Part of a small language model's weights: 14 layers.
MLP neurons of a small language model. Each row is named by its layer, matrix (down: output weights) and neuron, and shows model dimensions 16-143. Each number is 128 + 24 x the weight over its row's rms, rounded and kept within 0 to 255. A neuron's up and down rows have the sign that makes its largest values positive.
After each neuron's rows, "fires before" lists the tokens most often just after its 100 highest values on Wikipedia text that the model never trained on.

L10.down220 [114 110 119 136 139 132 107 136 143 137 148 116 179 119 148 127 147 121 138 159 123 144 144 126 109 138 150 201 125 143 133 124 101 146 125 175 127 115 130 132 128 111 142 153 116 152 116 205 145 120 133 152 124 118 124 144 154 148 122 120  88 173 130  98 114 113  99 142 149 159  93 124 139 148 145 131 149 156 121 132 149 140 121 131 123 138 108 123 135 116  78 157 130 147 123 101 127 117 136 113 137 138 161   0 113  99 149 146 137 112  91 153 162 116 135 112 114 120 109 114 105 103 116  91 126 109 124  93]
fires before: "\n", "==", "A", "In", "H"

L6.down199 [ 86 186 113 111 172 131 163 150 126 177 155 134  92 102 127 117 170 138 101 144 124  95 132 107 138  77 159 132 123  96 169 160 171 113 143 117 116 166 132 117 134 124 159 121 165 155 108 168 153 123 166  95 129 109  84 150 115 168 126 127  86 147 109 124  92 119 142 146  91 157 149 150 108 145 119 163 149 104 123 139 135 134 116 127  88 127 126 114 128 133 130 135 167 143 143 163 101 120 102 135 169 177 126 120  99 122  93 140 145 123 147 146 137 165 115 152 125  70 112  79 159  95 153 124  95 119 155 106]
fires before: "ced", "ed", "el", "o", "en"

L2.down115 [140 128 123 150 124 101 112 116 146 109 137 138 138  93 147 131 140 149 155 164 110 108 132 108 109 132 140 110 114 129  90 138  46 125 121 157  99  66 128  98 128 147 137 152 148 120 156 203 127 120 104 114 169 134  88 112 172  79 128 146  96 124 121  89 151 127  91 110 140 103 140 131 145 111 112 120 116 121 129 118  94 115 133 148 161  83 138 177  79 137 148 148 174 111 106 164 141 123  99 122 119  83 121  83  95 112  86 138 128  99 140 128 136 141 132 116 127  93  94 153 127 126 125 121 144  65 143 150]
fires before: ":", "6", "7", "4", "2"

L11.down634 [138  97 170 118 141 127 131 149 160 178  83 145 122 122 133 111 121 122 125 149 182 110 141 125 135 102 150 157 167  85 139 111 144 135 149 135 134 129 113 111  92 113 163 182 129  95 130 126 148 116 107 118 162 114 145 134 125 122 129 106 119 140 129 137  99 118 108 145 108 129 116 151  87 134 145 149 168 103 175  89 121 144 106 166 115 169 155 134  87 113 125 139 126 129 141 145 128 165  62 165 122 155 178 119 147 155 136 159 151 123 146 136 130 145 136 148 144  77 147 190 111 143  72 105 137 157 132 148]
fires before: "ed", "es", "ition", "ced", "ec"

L10.down420 [137  77 130 124 102 150 133 165  93 146  98 143 124 194 144 125 143 130 109  73  98  62 137 121 122 132  98 134 146 128 109  81 190 141 152 104 108 117 110 123 123 132 100 143 122 133 177 152 123 134 133 137 140 167 137 101 125 139 131 156 126 142 131 175 157 153 127 177  94  86  77 131  94 123 144  99 113 131 151 156 134 105 146 115 120 149 164 158 113 158 139 138 164 144 155 171 146 126 153 155 148 132 124  68  99 135 150 172  98 141 121 137 165 122 150 133 152 129 136 119 125 158 118  86 141  92 137 118]
fires before: "\n", " |", " 5", " 7", " 1", " 0"

L2.down283 [126 133 133 127 126 140 156 179 127 144 120 145 160 160 105 131 171 127 132  89 102 158 119 144 110 160 104 107 160 147 123 134 204 109 165 161  96 116 133 145 105 114 139 157 103 124 138 127 151 118 172 145 108 134 143 159 137 122 141 135 142 160 137 121 130 122 157 131 134 124  32 157 152 160 129 153 141 158 141 132 139 147 156 157 118 158 146 109 168 172 130 125 147  91 130 135 103  89  97 115 144 130 128   0 152 118 123 124 157 100 101 134 131 100 148 112 132 141 152  91  83 127 115 141 139  96 150 130]
fires before: " 1", " 0", " —", " =", " 2", "\n"

L11.down258 [137 131 121 127 143 113 134 119 119 115 136 133 106 104 112 128 129 153 133 140 109 141 121 128 167 116 135 150 159 125 104 118 150 114 129 103 117 137 152 129 114 109 143 116 123 157 122 241 141 112  89 138 131 105 151 138 138 101 131 109 132 127 126 105 114 162 123 153 127 121  47 136 120 133 121 126 135 124 115 122 134 113 128 148 135 136 103 117 122 123 109 117 135 144 170 102 135 118 116 133 116 122 135   0 128  86 149 121 156 110 137 139 149 104 114 102  99 118 137 113 110 129 138 117 116 103 127  99]
fires before: "\n", " l", " h"

L9.down54 [162 145 163 117 130 130 123 147 126 100 106 126 120 126 110 137 146 137 118 109 124 162 113 134 155 120 126 122 121 145 155 137 136 143 121 190  81 141 153 113 182 152 119 113 108 113 118 150 107 133  93 129 129 161  92 150 124 136  91 130 111 126 115 156 133 168 123 108 157  69  97  96 133 118 100 165 157 101 119 148 132 110 129 120 117 100 109 121 101 147  99 119 165 138 129 123 163 164 113 157 126 152 143  81 173  75 132  82 176  96 114 115 125 150 167 107 117 108 158 136 107 174  98 174 135 125 130 138]
fires before: " |", "\n", "-"

L2.down12 [137 120 169 138 125 157 103 142 123  92  59 107 109  72 120 115 171 145 150 136 122 109 128  96 121 147  92 132 121 117 138 125 125 127 118 128 107 145 150 138 104 135 144  95 106 142 160 160 101 144 120 133 144 129 113 139 115 116 138 150 151 139 123 157 138 132 137 142 111 127  56 127  98 140 118 180 124  96 110  88  86 106 119 127 114 137 117 138 129 125 165 137 137 158  89 128 116 131 180 131  92 140 120   0 151  95 125 156 161 101 144 132 116 163 115 145 171 115 144 162 129 122 116  90 126 127 155 158]
fires before: " |", "6", "0", "3", "5"

L2.down559 [150 137 143 126  90 144 137  97 119 131 110 119 119 116 109 128 157 141 135 101 131 148 122  88 141 143  92 148 127 121 171  94  94 118 116 112 125 145 168 140 105 109 110 149 113 151 116  90 133 132 143 145 179 139 146 144 145 111 110 125 116 143 116 135 110 151 135 138 110 138 126 132  75 136 125 132 135 117 123 134 133 155  75 170 186 182 138 142 161  92 123 138 141 141 114 152 165  83 171 143  67 143 154  51 106 116 137 126 157  94 117 116 118 174  75 111 158 131 148 135 108 110 120 117 151 129 130 143]
fires before: "\n", " the", " a"

L10.down395 [147  85 154 132 140 161 123 144 139 139 133 137 140 171 137 107 112 111 131 113 133 128 159  77 126  88 136 136 123 149 102 125 200 161 171  99 112 138 179 133 133 129 136 167 119 139 151 130 116  83 129 105 164  74 107  91 162 127 121 100 116 121 122 139 148 118 142 167 176 128  56 113  99 132 147  80 163  78 128 132 148 120 145 132 121 129 132 137 134 140 135 116 123  79 121 117 144 137 114 112 112 157 100  36  88 103 148 146 117 133 151 115 111  99 117 135 160 127 169 144 103 128 134 131 128 106 156 108]
fires before: "\n", " ", " —", " 4", " 0"

L11.down158 [112 120 140 116 145 125 127 115 156 103 139 112 147 133 137 131 134  94 153 114 142 117 142 127 139 132 157 179 121 118 127 128  77 117 121 136 127  97 146 114 155 108 136 104 154 139 111 216 115 124 103 137 150 114 109 137 130 122 132 117 126 112 137 117 120 102  96 120 107 120 113 120  93 132 149 133 115 143 127 147 135 165 146 121 144 122  92 136 150 136 127 129 120 144 123 107 137 142 130 115 136 122 147   0 134  81 122 121 140 114 126 142 141 125 125 119 127 120 110 110 119 132 115 121 134 109 125 123]
fires before: "==", "\n", "In", "A", "The", "==="

L2.down101 [161 125 123 168 131 111 120 121 145 155 127 127 145 127 140 134 148 123 112 124 139 138 176  99 149 113 100 139 123 158 122 160 109 153 158  71 106 171 119 144 125 137 104 104 115 147 123  85 133 144 139 131 121 152  98 115 141 113 104 142  92 149 116 106 146 129 112 141 110 123 114 133  97 133 106 112  90  76 139 129 155 137 116 149 136 103 123 121 121 104 131 118 130 128 166 128 145 121 168 147  88 135 116   0  97 125 118 101 112 136 134 172 145 177 121 114 203 137 135 129 140 151 121 123 165 131 134 138]
fires before: "\n", " the", " a"

L9.down326 [126 119 130 190 110  96 118 145 104 153 144 141 129 158 108 133 112 117 152 147 131 163 132 107  59 113 127 107 112 120 171 132 178 106 145 115 138 152 137 112  74 143 142 146 108 117 134 102  84 131 110 105 126 149 127  97 148 111 137 116 151 127 174 150  86 119 136 112 130 141  88 111 116 155 151 123 122 154 134 117 120 154 199 157 123 117 172 150 118 180 126 147 149 134  71  94 102 172 148 149 125 139  90  91 121 178 127 122 112 158 125 127 119 113  73 106 131 132 112 123 108 123 115 107 145 126 145 122]
fires before: " |", "T", ".", "R", "E", "L"

L2.down123 [105 113 161 133 115 104 125 112 140 141 115 103 115 169 119 133 136 114 109 124 111  94 133 101 114  93 104 157 121 107 124 130 106 130  97 171 130 156 182 141 133 150  95 114 129 154 124 211 126  99 108 133 140 122 160 117 121 139 131 129 134 128 139 125 152 145 109 131 170 151 128  91 139 152 116 140 118  93 106 136 124 138 129  90  87 131 119 110 116 149 108 116 107 136 147 142 131 108 118 130 145 170 155   0 132 123 182 135 150 162 122 107 135  92 154 127 157 128 167 106 133 117 118 142 158 138 121 119]
fires before: "\n", "4", "-", "2", "8"

L10.down171 [118 112  72 102 161 135 115 109 119 144 136 133 120 143 135 152 152 119 150 145 146 168 112 198 169  99 122 145 106 112 148 160 117 106 105 114 138 142 141 108 134 173 147 136 106 138 142 118 125  98 167 114 101 126 129 138 108 147 148 109 116 105 110 134 120  93 168 171 125 145 138 139 172 100 105 136 100 130 155 191 109 132 128 106 148 162 166 207 130 122 131 123 156 115 134 150 155 133 146  94 134 149 125  96 117 124 165 106 133 138 121 121 141 148 115 128 125 105 114 122 114 132 147 122  92 124 174  96]
fires before: " is", " was", "al"

L5.down621 [139 127 141 138 100 153 114 117 108 157  93 132 117 105 140 132 146 144 121 107 122 170 122 130 126 107 117 146 136 137 154 144  56 102 114 109 116 138 130 125 110 146 154 184 154 113 147 233 150 110 143 126 138 100 131 145 139 130 139 108 145 114 122 117 118 127 152 122 141 143 155 166 138  77 131 124 135 112 107 135 155 169 198  93 141 181 168 125 110 127 144 126 145 143 133 120 135 126 110 132 113 107 108  88 118  85 122 115 103 121 120 108 142 167 176 104  58 119  91 113 163 165 131 131 136 165 124 129]
fires before: "al", "ound", "ess", "and", "ad"

L11.down316 [126  97 140 133 147 120 128 141 145 120 139 121 147 110 120 120 142  99 138 123 137 120 119 116 123 114 128 181 117 148 122 153  94 137 139 139 120 131 124 121 119 117 131 118 126 123 123 255 117 132 126 120 137 114 118 146 142 120 112 117 104 144 121 119 124 127 103 143 106 135  94 140 142 133 135 120 130 139 116 137 154 129 133 134 124 123 119 126 144 127 120 122 139 144 120 104 151 132 137 117 129 119 154   0 142 111 152 130 138 114 117 126 142 122 137 127  73 124 116 116 117 111 125 137 134 112 127 104]
fires before: "\n", "==", "In", "A", "The"

L8.down59 [177 110 121 159 121  90 121 104 127 118 108 140 142 133 108 141 172 122 121 100 111 146 142 135 133 147 133 123 152 138 134 150 112 113 134 126 142 122 138 140 110  90 118 147 115 150 134 193 149 105 125 143 125 148 138 149 143 121 117 155 145  89 124 107 132 118 119 122 145 147  77 165 116 156 100 182  87 130 136 127 104 119 104 121 134 128 111 116 126 109 100 127 150 148 119 124 138 127 125 119 138 172 140   0 130  92 127 129 136 112 114 129  90 128 122 138 115 132 156 118 118 159 107 129  95 129 123  90]
fires before: "\n"

L11.down598 [139  89 136 128 129 121 128 136 113 114 155 125 145 123 138 127 140 108 137 121 120 118 146 123 125 130 139 160 122 133 125 116 101 148 118 141 128 135 118 127 129 102 142 122 120 138 121 255 113 132 150 110 146 129 115 145 140 126 128 145 128 143 141 119 116 141 126 132 119 128 100 118 121 140 138 116 126 130 123 146 142 142 115 134 131 144 123 153 136 148  98 127 135 130 108 115 120 124 133 114 116 139 156   0 132  92 101 140 139 105 123 130 124 120 139 125  73 139 120 114 115 128 145 116 132 138 119 108]
fires before: "\n", "==", "In", "The", "A"

L2.down22 [109 123 105 142 152 121 118 136 161 110 136  88 154 126 163 118 114  78 148 167 166 120 100 102 133 141 139 136  92 107  58 143 130 128 172 120 114 140  94  87 136 165 167  98 173  78 136 169 129  98 123 140  98  99 184 124 164 153 124 156 140 127 131 139 128  88 129 165 126 133 134 118 135 115 143 114 106 140 126 102 140 105 165 153 160 119 113 134 127 129 113 104 104 107 111 149 106 122 150 129 152 120 130 159 120 116 131 147 130 155 155 132 121 127 114  83 127 131  88 105 182  88 169 159 127 147 125 126]
fires before: "8", "6", "5", "3", "2", "9"

L2.down655 [ 87 140 117 141 119 140 116 117 166 163 130 121 146  95 140 127 108 115 133 115 123 124 122  97 138 106 124 160 172  93 121 143  98  77 138 146 114 130  91 110 154 133 126 122 133 111 143 158 172 102 124 140 155 108 123 118 118 107 130 103 120 118 118  84 133  98 101 150 141 103 117 135 145 127 118 105 148 105 129 132 169 114 126 162 119  81 126 153  98 128 112 121 133 123 116 149 115 113  72 153 145 125 166 119 101  97 163 164 109 139 144 147  94 167 176 163 111 104 142 118 177 153 115 158 133  82 144 142]
fires before: "8", "9", "4", "6", "1", "5"